python train.py --num_hidden_layers=8 --hidden_size=320 --num_attention_heads=5 --num_key_value_heads=5 --head_dim=64 --intermediate_size=1280 --vocab_size=4096 --hidden_act="relu" --norm="layernorm" --norm_place="pre" --norm_eps=1e-05 --positions="learned" --qk_norm=false --attn_scale=0.125 --bias="all" --tie_word_embeddings=true --parallel_block=false --init="normal" --init_std_qkv=0.028 --init_std_o=0.007 --init_std_up=0.028 --init_std_down=0.007 --optimizer="adam_atan2" --learning_rate=0.0012 --lr_mult_qkv=0.4 --beta1=0.9 --beta2=0.95 --lr_head=0.00576 --warmup_steps=526 --schedule="cos" --final_lr_fraction=0.03 --batch_tokens=65536 --max_seq_len=512 --doc_mask=false --z_loss=0.0001 --train_tokens=304800000 --max_steps=4651 --dataset="wikipedia_en"
MLP neurons of a small language model. Each row is named by its layer, matrix (down: output weights) and neuron, and shows model dimensions 0-63. Each number is 50 + 15 x the weight over its row's rms, rounded and kept within 0 to 99.
After each neuron's rows, "fires before" lists the tokens most often just after its 100 highest values on Wikipedia text that the model never trained on.

L3.down592:39 41 31 26 46 63 60 40 54 62 70 35 40 25 49 70 60 33 58 74 45 59 40 77 28 55 56 48 74 42 28 45 42 37 49 50 28 61 65 58 50 46 51 88 50 43 60 47 28 39 28 91 62 65 54 40 54 37 45 46 40 34 68 76
fires before: ",", ".", "\n", " in", " City"

L3.down537:08 31 47 68 64 57 41 39 64 58 59 36 41 89 42 22 39 59 48 12 61 80 57 72 60 50 49 59 44 65 72 76 49 54 58 59 73 67 77 54 46 33 51 73 32 46 60 61 55 63 28 62 58 56 40 44 60 24 59 65 43 50 60 52
fires before: "\n", " The", " He", " It", " She"

L3.down31:41 52 30 66 46 25 51 57 45 53 52 48 53 51 29 55 21 23 56 52 66 42 48 74 65 60 65 26 24 48 46 30 75 30 66 70 46 39 26 58 43 53 38 68 55 42 24 46 63 95 23 44 81 53 39 43 50 60 44 40 38 35 36 26
fires before: "\n", "7", "3", "9", "5", "8"

L3.down321:57 50 34 52 43 24 64 41 46 44 39 56 69 61 67 42 66 45 43 59 44 40 39 45 60 78 80 11 47 63 57 18 63 34 25 39 50 44 72 47 48 34 52 58 37 77 64 41 32 64 36 57 62 81 58 55 44 53 59 20 63 52 67 32
fires before: "-", "\n", "|"

L3.down297:56 47 58 36 47 62 53 75 48 50 42 44 52 70 31 29 46 48 31 54 36 47 52 33 55 41 57 28 36 62 49 44 59 74 53 58 15 31 33 50 48 45 47 47 25 31 21 49 88 44 52 56 16 47 43 61 50 36 47 57 56 88 58 29
fires before: "\n", " He", "===", " In"

L3.down573:40 49 69 69 53 45 52 57 45 39 43 59 33 46 46 23 56 45 25 63 80 32 40 58 58 34 50 61 48 55 67 65 36 39 54 58 52 62 64 58 45 86 70 56 48 59 87 36 59 41 53 54 57 52 44 50 44 50 48 65 25 34 56 35
fires before: " |", ".", ")", "|", "–"

L3.down1113:12 63 71 37 52 67 79 43 58 59 55 46 72 43 35 59 34 53 46 39 32 58 61 50 43 39 38 49 61 07 30 60 37 37 48 40 29 42 56 41 74 37 41 49 80 37 42 35 64 39 79 42 38 59 44 21 34 45 45 69 40 64 62 58
fires before: " in", " on", " by", " as", " to"

L3.down1262:58 31 22 57 35 39 51 39 35 81 37 57 64 63 67 59 49 51 38 47 46 30 38 30 45 47 68 30 53 59 64 62 81 35 57 53 34 46 36 22 58 57 37 51 59 48 38 43 48 82 67 36 41 63 44 47 57 75 55 53 63 22 42 41
fires before: "-", "\n"

L3.down388:38 52 95 59 46 48 63 36 67 35 47 50 76 84 68 52 39 45 37 38 63 57 39 48 46 34 67 65 53 67 42 59 44 53 34 51 56 70 51 43 37 57 23 80 64 36 57 70 34 56 56 59 50 27 45 38 50 53 50 33 48 49 52 70
fires before: " |", "\n", "78", " P", " ", " G"

L3.down281:07 34 44 52 67 59 48 52 67 79 63 34 45 36 65 49 13 57 39 54 52 56 65 33 45 49 52 83 47 50 21 70 23 33 65 77 60 50 38 57 17 52 54 73 56 29 42 63 57 32 35 49 61 79 59 45 51 37 40 43 31 55 65 59
fires before: ",", ".", " the", " he", " it", " when"

L3.down738:29 54 53 40 53 51 68 54 62 54 51 49 40 39 47 45 29 30 55 49 57 44 70 73 05 53 41 79 41 45 81 70 36 47 27 55 38 71 40 39 45 58 63 57 60 35 53 51 26 55 51 35 49 67 47 44 53 36 35 54 35 51 35 55
fires before: " that", " the", " \"", " to", " he"

L3.down495:37 10 62 53 49 29 27 52 60 66 64 44 44 69 54 47 58 43 59 13 71 34 56 57 68 38 55 54 10 49 66 60 81 64 53 67 59 53 58 46 21 47 84 65 36 51 58 57 47 70 39 72 49 33 62 48 33 65 48 85 22 38 66 45
fires before: "-", "\n"

L3.down205:30 54 74 54 57 74 56 49 55 68 62 28 23 57 39 42 60 49 91 39 68 59 69 76 58 40 43 66 60 34 91 43 55 60 39 67 38 68 53 36 36 46 56 59 85 39 49 42 63 52 34 58 80 64 41 36 42 69 67 67 45 37 49 29
fires before: " |", ".", " ", " 0", " 4"

L3.down343:64 48 52 59 54 55 61 45 23 53 40 42 56 77 41 57 37 25 55 42 61 52 55 56 75 45 86 28 13 71 53 16 59 38 38 54 50 44 60 53 41 38 60 32 45 35 60 60 72 34 29 62 55 42 70 36 54 50 91 26 42 44 53 45
fires before: "\n", " The", " In"

L3.down708:36 56 56 39 58 46 42 45 67 62 70 16 39 78 65 33 49 54 52 37 40 54 70 42 75 58 36 58 50 74 47 62 37 18 17 54 34 32 74 77 18 47 36 46 64 34 48 58 34 50 40 32 43 62 62 55 41 40 48 47 32 64 78 36
fires before: " in", ",", ".", "y", " of"

L3.down409:63 37 47 25 33 64 58 52 49 62 39 46 44 61 44 61 18 75 52 75 53 89 62 69 47 43 26 57 76 52 31 26 12 53 85 41 41 56 59 36 40 27 53 47 55 21 42 66 62 43 44 61 56 49 48 45 54 44 65 36 53 54 67 44
fires before: "-", "|", "\n"

L3.down183:44 73 60 40 73 58 57 52 48 47 25 75 64 59 32 11 34 49 30 24 78 72 64 40 66 47 65 78 46 21 66 44 54 35 65 40 56 57 69 67 38 50 52 51 40 50 50 58 44 47 65 57 53 53 46 64 69 41 56 39 41 69 86 53
fires before: " to", " the", " as", " in", " with"

L3.down1270:57 32 70 63 60 53 58 71 37 34 26 53 47 59 60 41 30 60 36 54 17 42 47 60 69 61 58 75 62 40 31 70 60 49 31 55 48 29 46 73 72 58 28 65 60 46 57 46 56 70 43 33 77 33 49 33 55 68 39 70 54 49 36 53
fires before: " to", " the", " in", " a", " on", " with"

L3.down123:27 33 52 21 62 45 43 36 59 65 63 53 46 33 69 57 31 43 65 40 35 62 40 63 52 49 37 66 51 37 42 97 41 53 56 54 66 45 29 57 38 50 67 73 55 40 41 63 31 41 50 68 45 74 62 16 32 62 55 50 06 65 61 35
fires before: "\n", " the", " %", " ", " to", " in"

L3.down508:33 38 41 73 48 67 49 44 80 54 63 51 46 72 47 25 60 42 46 35 48 57 55 52 42 62 42 33 60 52 63 38 65 60 41 75 35 47 43 22 53 37 54 58 56 56 37 18 58 57 28 60 49 64 59 60 53 54 53 43 49 43 54 53
fires before: ",", " July", " January", " |"

L3.down306:66 66 38 54 41 85 23 52 78 58 50 23 25 49 50 35 37 45 32 19 25 48 81 47 47 57 52 43 55 25 40 34 39 39 50 33 55 48 78 36 81 59 16 52 64 54 34 45 33 73 44 56 43 66 45 31 24 47 50 52 61 53 56 62
fires before: "\n", " (", "born", "19", " who", " is"

L3.down232:64 59 38 53 36 40 53 41 18 77 25 35 19 54 59 33 34 56 34 66 75 59 20 30 73 65 53 59 91 60 54 53 40 43 30 58 53 57 51 54 74 51 29 52 50 44 47 35 42 57 69 58 50 57 70 63 60 81 29 38 37 51 49 67
fires before: " |", ")", " ("

L3.down880:22 16 54 76 49 87 43 24 41 46 69 60 09 77 46 28 43 27 46 41 58 71 56 78 48 63 50 49 26 44 55 55 73 74 24 62 33 60 58 57 47 57 46 61 63 56 77 49 51 60 64 52 52 53 50 41 44 56 51 62 51 16 60 52
fires before: "\n", " The", " In", " He", " It"

L3.down773:56 52 56 63 48 45 39 39 48 38 61 48 43 43 56 64 48 16 52 47 66 31 42 39 54 32 66 47 26 50 46 60 53 41 76 40 28 38 36 76 54 77 57 59 75 59 52 57 30 73 55 66 62 41 57 40 27 41 53 51 54 51 58 45
fires before: " |", "–", "\n"

L3.down434:48 48 57 43 53 69 61 15 42 71 64 84 43 65 44 18 51 70 63 50 39 63 30 59 42 39 31 84 80 25 58 69 45 41 46 49 35 80 26 67 34 46 30 63 33 49 50 64 60 54 52 72 28 18 35 60 54 69 58 48 34 65 68 50
fires before: "\n", " ", " ="

L3.down7:76 58 49 63 58 68 59 51 60 33 55 34 57 40 53 70 43 35 49 38 54 39 46 46 52 72 33 72 34 51 36 46 26 39 47 48 45 59 38 50 39 50 30 62 73 43 25 55 31 33 27 48 66 61 64 34 48 37 48 50 51 53 56 70
fires before: "\n", "S", "The", "B", "C"

L3.down937:51 45 19 58 44 69 67 22 36 59 30 79 70 57 56 47 60 31 56 47 87 42 42 26 28 62 68 50 52 52 56 51 34 63 38 55 56 53 28 52 35 38 47 65 37 62 32 43 50 55 25 67 59 51 61 57 49 41 65 44 32 61 80 61
fires before: " |", "."

L3.down1226:61 25 52 31 30 38 46 30 41 51 64 62 43 82 39 43 13 21 54 44 40 18 43 48 50 62 57 59 53 33 39 53 72 44 78 79 59 40 68 60 48 45 53 71 45 57 47 30 56 56 44 78 53 38 65 34 44 45 37 49 40 50 57 61
fires before: " (", "-", "\n", "0", " |"

L3.down5:75 33 48 55 66 42 77 51 38 72 37 46 73 47 53 28 60 26 48 70 58 79 38 75 56 68 23 81 48 07 38 64 57 16 47 68 35 51 47 57 50 57 72 50 56 73 66 52 75 67 63 60 49 63 38 69 56 54 31 60 54 49 49 41
fires before: " |", "L"

L3.down49:40 36 52 13 54 72 45 52 66 30 73 47 43 42 40 76 41 55 59 52 47 62 55 76 42 55 55 49 58 49 56 61 46 32 52 48 21 48 68 54 41 33 60 61 48 46 36 50 41 55 43 50 48 50 67 25 42 33 39 74 52 89 77 40
fires before: " |", " votes", ")", " (", "out", "B"

L3.down214:55 91 52 36 79 61 58 54 30 52 66 75 46 58 64 32 91 59 72 47 59 33 47 51 45 51 97 31 47 51 80 35 47 36 20 37 63 71 55 64 42 58 58 45 49 85 41 11 58 36 54 42 57 48 55 58 51 50 60 40 32 49 43 43
fires before: " |", ":", "–", "|", "\n", ","

L3.down137:66 61 70 02 53 54 53 93 40 68 58 46 39 20 33 50 52 44 55 73 61 68 55 60 53 30 36 51 52 36 70 42 42 27 86 43 53 42 29 48 52 27 50 34 59 43 48 76 69 57 66 40 63 40 14 45 58 55 64 18 63 48 60 61
fires before: " |", "|", "===", "\n"

L3.down757:44 65 49 50 66 78 58 29 65 61 44 30 60 64 71 23 57 25 12 41 60 60 45 62 37 49 76 58 35 65 68 59 07 84 55 45 78 47 47 36 27 38 65 58 55 38 56 90 54 39 50 51 56 48 62 58 39 37 50 27 31 62 64 48
fires before: "\n", " 1", " 0", " +", " −"

L3.down1265:57 53 21 40 39 43 53 31 57 46 23 62 57 59 80 72 55 59 42 35 72 84 68 44 68 53 62 51 60 64 49 53 36 40 44 47 41 64 56 45 40 51 26 29 44 56 41 44 43 49 63 40 52 50 54 34 31 57 48 56 37 59 49 56
fires before: " |", " of", " %", ".", " (", " and"

L3.down705:61 68 42 32 69 68 46 39 57 63 40 32 47 34 63 46 44 45 38 42 59 12 56 46 60 69 46 57 49 52 47 57 85 40 53 68 67 54 66 48 60 67 36 64 54 66 64 44 32 85 41 39 19 30 36 37 55 74 27 55 38 57 39 47
fires before: " |", "ult", "arch", "|"

L3.down287:14 24 40 42 48 48 54 50 55 38 43 39 55 58 45 15 58 56 29 45 66 55 44 69 82 41 77 58 30 61 56 54 59 62 45 49 62 54 49 33 34 49 49 53 50 22 70 70 33 49 51 62 45 59 55 43 29 45 49 52 39 53 71 63
fires before: "\n", " ", " 3"

L3.down140:31 20 43 50 43 47 17 31 74 52 65 29 51 66 41 32 45 50 58 40 36 68 42 71 63 31 43 64 46 49 36 54 29 75 77 24 70 42 48 42 42 73 64 53 64 13 58 73 37 43 25 52 38 57 46 28 40 37 63 76 34 50 57 13
fires before: "\n", " ", " 4"

L3.down107:39 04 39 49 29 47 35 84 55 66 61 29 29 47 28 54 59 49 51 10 37 61 52 48 52 46 72 57 68 56 57 43 40 46 39 65 51 87 84 57 56 54 65 30 68 39 44 75 56 22 30 92 82 75 44 46 61 41 72 43 45 59 61 42
fires before: ".", ",", "\n", "–", " on", " and"